MLP neurons of a small language model. Each row is named by its layer, matrix (up: input weights) and neuron, and shows model dimensions 208-303. Each number is 128 + 32 x the weight over its row's rms, rounded and kept within 0 to 255. Numbers have three digits each.
Before each neuron's rows, "fires in" lists the words (lower case) most often at its 100 highest values on Wikipedia text that the model never trained on.

fires in: "to", "after", "from", "while", "spent"
L6.up1083:149154166163058214145134113101068095163080168077096112073121154113091119111120180173137202210179165114108135091168136171145122112130138110168131070090141123134115155121112118176101172051122091132118085059156122107126110147121148187072191174146150135145110175138148123160073182119135119131

fires in: "it", "she"
L7.up825:161176093089130154168119121172114085090126144168087115148167092126126083122188079159135134085142166089091122132069180093138124182120154145159151229207047136125080043113135160113171092083110137127161091160184123105124158088126128174124116130085150129111116163094125132160137108106141120102

fires in: "a", "and", "an", "with", "on", "having"
L2.up952:146154076190135079121096092122122122115132100116147086106130095134168150108124116132090121156105151158120123138112140108115060107154134081072125118129125141117089123175136172178189102144126161073084120201092118102128155119122110146146079114121120120088170114150175108081101125091160065123

fires in: "to", "a", "by", "broken", "from", "the"
L2.up1107:109093088161120131112149147113112124157111124097124104132121151111094150106120092120114122128133170135134131141144220111191225135119181092132133147146149150107112133078158167126136107075136079149109138147154153177120145082142074108118089157016117128122080136127078206110149161137166125091

fires in: "not", "is", "s", "the"
L6.up707:133177136180142134126107088134174133124107150097193112152131129147087103145118103110217186145134127072196166122143143161107131131150098104145141120124127125166121131108154156167111160113144174148176167128142200129129103143116085165111098152135122125087088141125121150192170168153130149153

fires in: "would", "not", "to", "main", "de", "the"
L6.up982:141082181140178167115135097139130116136112229139154145165089126107136139154098113140124156171131098095161151131089104133091123152121122066146115056127110124162102156098089197127078144106103150144091133142095127113080060085147109167146143189118137104146125068129179088114134134131100105169

fires in: "both", "between", "either", "the", "formal"
L2.up844:127080139136138149094103147122144109065164105142085128140139114054156102122174122140125197099123061150156095188134170129200160123121178127124118127096126077057145141116146183109114161148142096109147164067152109177110092122169152080126088097157133108134138148055150125161129080182121148105

fires in: "new", "oil", "espn", "old"
L6.up430:057139116134042117080102150147158151174140126142113100147068158138141149133153131116104128129108141154117140147157153084142180124091108140151151118165125137119084126109098075098115177071134073098098140084113101171136173103062156130129122162139077120118163123159180122129133111152142137090

fires in: "a", "aus", "aze", "aacc"
L6.up1145:120093107127106147120141134079096083166155212121125112110129124152117115162141140137123098231127092151093126150198095115133133119097140197148111106128138137147152085133056084102147153104146172165142129155081190119139104105149126136100162135124035158064128089128122125129110149168114163111

fires in: "the", "from", "to"
L2.up1014:097147145162123167144095126133142151104143125103137118153100135169138144092121123138128137101072139107126151134069095153138076162130154137129126090185130125153179114209122092151105217176138137106125074154160080190087149158117161146086135106153097111132153113108162114124097105098125111171

fires in: "his", "s"
L7.up395:107127152097145166078082106129160131147131125160157109071123108199124070131155184134179119147202172143097094140107138096107185131139165114133147073103112137078102177132160124151105140164147183123119089129152081127122154131149135119099085139115119122129130162176135152101126177083108145166

fires in: "there", "0", "work"
L2.up457:142132092114136125127183167143121121142115095119130135100123148134150118125150127127139122196112083120195138170124114161157111103193130119118177134128142183091038122163139141109201073072074062130141143100036168150122119095112199160127158137153100124114116148123137118178146177129112162039

fires in: "to", "can", "not", "may"
L6.up373:147154162131084135137116133094128165155092155163141060126083115136131139119145085133181170081108131104099171137118106145149140100124212150094116140106154126074097116142119157098167127141108131105172085147148131102102090148134159125162174108142096147131112143117143133140097219090169137116

fires in: "season", "election", "swing", "formal", "play", "investment"
L2.up242:153154107094123186073117122133104155141132090085148118075105191162124140150146184145081113168149158145118140177130146118132132161114131156112131153135132000093090095181200121143182105110162175105128093063109078148110118201190116159110176147142129090141109118185187156091109167086119174038

fires in: "on", "of", "with", "by", "than", "between"
L7.up316:114141141145074147084122140169111102183114142091169131130087091130127178151089141088094122088167158161159176114111133124119118109165151218182100107094162133157103149189113148171096095095104130159136178099139116133089128192114141144152103128085122104118114112107082111091021108097098093124

fires in: "where", "which", "what", "whom", "faculty", "home"
L2.up474:103184106103129105149120109033106095184164077135129135110142105140171109163163136118095076137160136143048117124160146085158092142169147106134115115156097135128077148169124098138129108132166152154183111130075127165072131093125195125130184113175084164130123178139112127131151152149127172082

fires in: "on", "in", "the", "cup", "mid", "season"
L6.up257:139132133139139133108146147116168161133101146145120111123084109124176131166141055127116137131106123155130165139081107110099088160087196102112135150177087131159130129128189139129190125162121115143171152082107157151085126118146128184164144102110124041170124097123121084155147165032082134090

fires in: "of", "at", "had", "mcpherson", "was", "about"
L2.up459:125144132172107120165110066174113152126067116175088143143131117100075124104176128153108102120129124104142120118113163099128106116097153064104152124100140171117062130132068146114157150109149120105126135160103104109125101130107083154174122109145126165136155127127181155125119209156184158105

fires in: "not", "note", "joseph", "notes"
L6.up1150:164084089141138117157127129132165090145127088158127116144072127209113095153146151097131090131143056101150099150121129182140171173130130103193114097099100094113119158106118116154117147117093176164109162073112133139106081136162166120143116153114163112129050157150129147109073137121167110138

fires in: "was", "also", "been", "has", "would"
L6.up625:112100125165157154112153137133161176115154158160146129120132099127065125155102120109085175137195072149117177117162048130102165110096112055131173118184173085155165131126140155139097169090109063146193205121125152114128040113099118130137119177147128114126104149152131115113125183105081107105

fires in: "the", "a"
L2.up824:159133127095125111085126105195113148141139158085109133096186107190128088120104075079133116198121162150134197189098125119137106112098140190131179076122144142097157175145122073114114106129131141107118095100158138127136138116185107143038135203149141151130123156138094143131118130091154126143

fires in: "in"
L7.up17:192133141099081109062084114084170126076103109123135090197153086113144110150144099162141113101115088117062099163171162127088148163099128125147155132176143108169170120099178173114134106091110091104123124147135150109138177151103209159139129062084129119158131103098147128065138162131068123116

fires in: "the"
L7.up155:121131110102191074083101122173068115166161101149043119145177122160104086127143151174187168143157127160182115114140117109127171094121120083128166140073140132122152133133132135155133092142147120138142115100138105106145092119130088121111122182124104133119095139085089134159170108160088127242

fires in: "in", "instead"
L6.up668:154083182109163132130121110175115149171167141117156149134093161142095097119164132106103114081152130165156141164056087123071153121079097122128137229133143122180156106102124171101111102104109101146107164169099168103130071175128196170156164123130132154128109125117116139105144170105125108099

fires in: "had", "have", "would", "to"
L6.up228:128138122159117061165125122149212198156114108154126159151099140189082158144157205135094126119095117149099104143088084164110138140124183108094139105121111105083099111093118140071140135131121086136152188160140075166145075139165146160152147139137084142073144150123158084098144145095101130125

fires in: "would", "can", "has", "may", "t", "could"
L2.up1058:101081146089161165156137114112098138181171167148107153143141165179095113128107132073146167103173168128109139102143151129116158134103111165162158130131124094178157199161101145141161115088122127132107182179107163083109113094111084114131127152150072171104118171087148148131145155109108096157

fires in: "on", "the"
L2.up275:169092116111108132122128162142112121169137096127069106154143121113118103105168087130139075152103123140088175171158079146101130096141157091065078133138170115105163096093120204128167170212164103119148155119107168133124125158106108152127126191139123192134140115129142124143126100064080143141

fires in: "year", "years", "season", "war", "career"
L2.up1084:116167150135144113093164147185179126144107114133139131078124230113119095161135119151121153160179153127167185119119130114119133156133095141181151114128077101104188186152136153115146161139074103088152159105147168115125153138169151075108117136141195100084182151078132104109107103113073123105

fires in: "of", "a", "the"
L7.up839:097138112098164160177123135142105112136110154109114138128157096094181121083129106159159131108069151038157139162101123166148128167112122147109160157130138121096134151149188210216088151146090148133127117201083124184090084179066118157182113203016144128114136065112136133124103137133086151123

fires in: "with", "by", "hold", "without", "representing", "number"
L2.up60:106103166130116125120114100105114125160117146116092103141167085100108148145144080137108146103187115152136114104105177148179153127163064158172110129123097108132156113133072090143149157076139094086106126140167074116106145190164133186125098127140053126142082157093145036063144137172128132098

fires in: "not", "or", "be", "note", "cannot", "than"
L2.up102:183134149074152095174130138161115128120110103139138146139094092100106123137069133166117114168159093132138211153163147107092196122117212157149120133156134103080060138137134183133134098108084120166144142069118198053124039070143092111072123118112163137160129131191128178150096121141146129134

fires in: "was", "being", "were", "who", "which"
L6.up667:110158090171119097125103132111155128188077145089124153129172157128097053130125134138127078111152076134165088128115164090120138107125136126065161113136071043130181150058104122108131128123098123164065096111146158087177143150141194135174144117170084127119090120137179083116089161129134128112

fires in: "it", "there", "you", "i", "we", "they"
L2.up674:141130167060157071152176140215128089137166120029105132090145088188135096112119119128132116123068169155178112070146137158130083103087130099183212142132090080153069077133123152085084087072194159114078123158129102102230140071152164123154140089145059160076129158087128087134149121139116120122

fires in: "would", "can", "could", "not"
L2.up891:158149110096155116187105131116115148135137101171184142143137152174139135093206104114186102217106162137121125114137192109119161175085099137153161083196133118131064129164080119140125084093120128097122131115094156115134137141182145127143107127101067124146059115156145087121153107181129120095

fires in: "has", "had", "have", "also"
L6.up482:071132147110201110144152146090130165142166091101123142088108114115106137086157141173065142113121087128120159126131159131142143169141102091198114105096149137119187161107122082152097119149134065138112128151105137100097154135187153122086084100155143113129100127145151096120061167165148200050

fires in: "a", "high", "strong"
L6.up414:143145121108128137162157134135117112107106106165097174206186064194131143171124105150127163194110109109107139158135111064177167136143119146131117096140125161113085158138153132138117113154100147157137126125079101179181097143114169170129127215106097171100118110098130136085109068148102091137

fires in: "that", "in", "of", "study", "for", "argues"
L7.up362:094162162104136173120150140140183087149140145145143113040101135056170176087154128130154112156167119086129087101125065106159048188125134131129177115150134139164146124118136096144102177167143072145175165125130138183124138102088095155167096088098134122182148151126064148121132073081155137152

fires in: "to", "cannot", "not", "refused"
L6.up927:115128124179083124096153119149157196154161143063136076143130122149055116109111118108128116091091112124132172101122093130198114155149161076140179125109142046177103154130112148094102173161111042106141136142140135159154070133138152212151158146126120086117078156084119086133140106143108126101

fires in: "a", "on", "new", "to", "wang", "each"
L7.up84:070154138152150127122139132178089136121166098107138093129129113159124110106144082171080148177113118116118114085169040083082169122148130166154151190134141116125102151173152113204104138121100141133134108130170107064156063156047176191105144156134179118088086069092096139119071147120153084158

fires in: "an", "anomia"
L6.up142:136105049114129127135093098136095136129082089084136049053149123107103105121136124135196153114146131107147128131144148145130097112121059119121172155097157174154150177122085179111182089149112176116168092123090078110048174124144083156092056123112156090153154153174137088035121123120161163156

fires in: "the", "a", "his", "its", "their"
L6.up160:151141116149175107122123139175149132125144165110096138123168098161105101136149130146151119146132090147174103135130126138160159101116154129148146089101163151099087129117148093138112142150164112229087174157176129084095112093087126180126144096132115177157119121147096162150144140135167132114

fires in: "to", "also", "can", "cannot", "would", "must"
L7.up1057:138112150086165105112174154079132164125100131149135082121150145202117155106086118120101090113116112125053151208118087151163177158107164089139115161092102091166142124039134141129135126074129093117118092127115144129147070097120170228111175120105131117135102116152107099136131189153104161158

fires in: "a", "music"
L7.up938:133081126083070135128174113178139122143179143102121066138144159088078075125103123141167152099146124126127074150098152116131086142142111113145093139142144158181117123161107151174072173179183094153067107143118161099123194125155135151104135027158156099188150166112108088134188140137085084159

fires in: "the"
L6.up775:146211043108084087106112130154244138066135131118077126171154120166067169118117105143156139101134146118168116117149157123129085118135147121122150083120152182139111097139130098121090152152079118115159068110102146171159092073112134140042163131135148116127101083085073115159110143141102068142

fires in: "or", "has", "having", "have", "had"
L2.up803:139144142052126114090145084134123119140122126097136146103113156119072180098106107167157127183121227115191141144099126183133147151130130087113101074160126130177178133134120084162164132157141087116074139121110118158131109092139122156075060113139141136120144174132112182093128114079131124074

fires in: "at", "the", "in", "from", "stadium"
L2.up183:055142114165031127167130172133093093096069112155125123131106096095120092156120104097122149061146132150081168138055139126102139156134145151113151148121141136153152122082135089081155150110124148096099167151126151164173138128098161162084142133146119130117129103118154109115100164093145163108

fires in: "which", "what", "as"
L7.up973:017155148101216062149113161093169144156087158129092130125103106100069146087164150112129125154116126099093187084181107158124142139152124155109140110132126179127059139161088214071130145131087071162076131094182108085148117127147132100122095180077105163088103165168123157098107142173131117098

fires in: "to", "southwest", "sqmi"
L6.up827:117095132133131112196154087090099136127155162103119122105145121131127175103083154148137120107114124156126091150090097193154125154159143108189066065117078093123143118176144132161149138118147103164129112136133117101058148133116100143183104138108165082097165114118147102118137123098141126104

fires in: "for", "on", "of", "insignia", "in"
L2.up166:128142135161141127133179069139165110171125097207117197159134110123136108122140108142120134153116123098132089150069139226111146114030129094117139094126144099153129084137099078142124134159142100074132158136111146153144112099106125122121181150101102165169156094111135119107132078112137208136

fires in: "he", "they", "it", "which", "who"
L6.up512:106135145121177098128147113109133124184158119205048089130098103137150102157186157127106114148149142105116133095106179175099168147129143148130163167091099100090126106109103169116109117114165072200151129224111159084155141125152133114142111138104121134168108137147119091107115129148138162097

fires in: "a", "another", "one"
L2.up1143:188115133200142107181175118128113082116145068081147099130091105198103066125162133107054140143155149122112108139074148168066121130085114086199093129179139159138126115128141140145135136133112113172069127190127132108157177136094103137089172069149112130134124090122154158114114116162124105116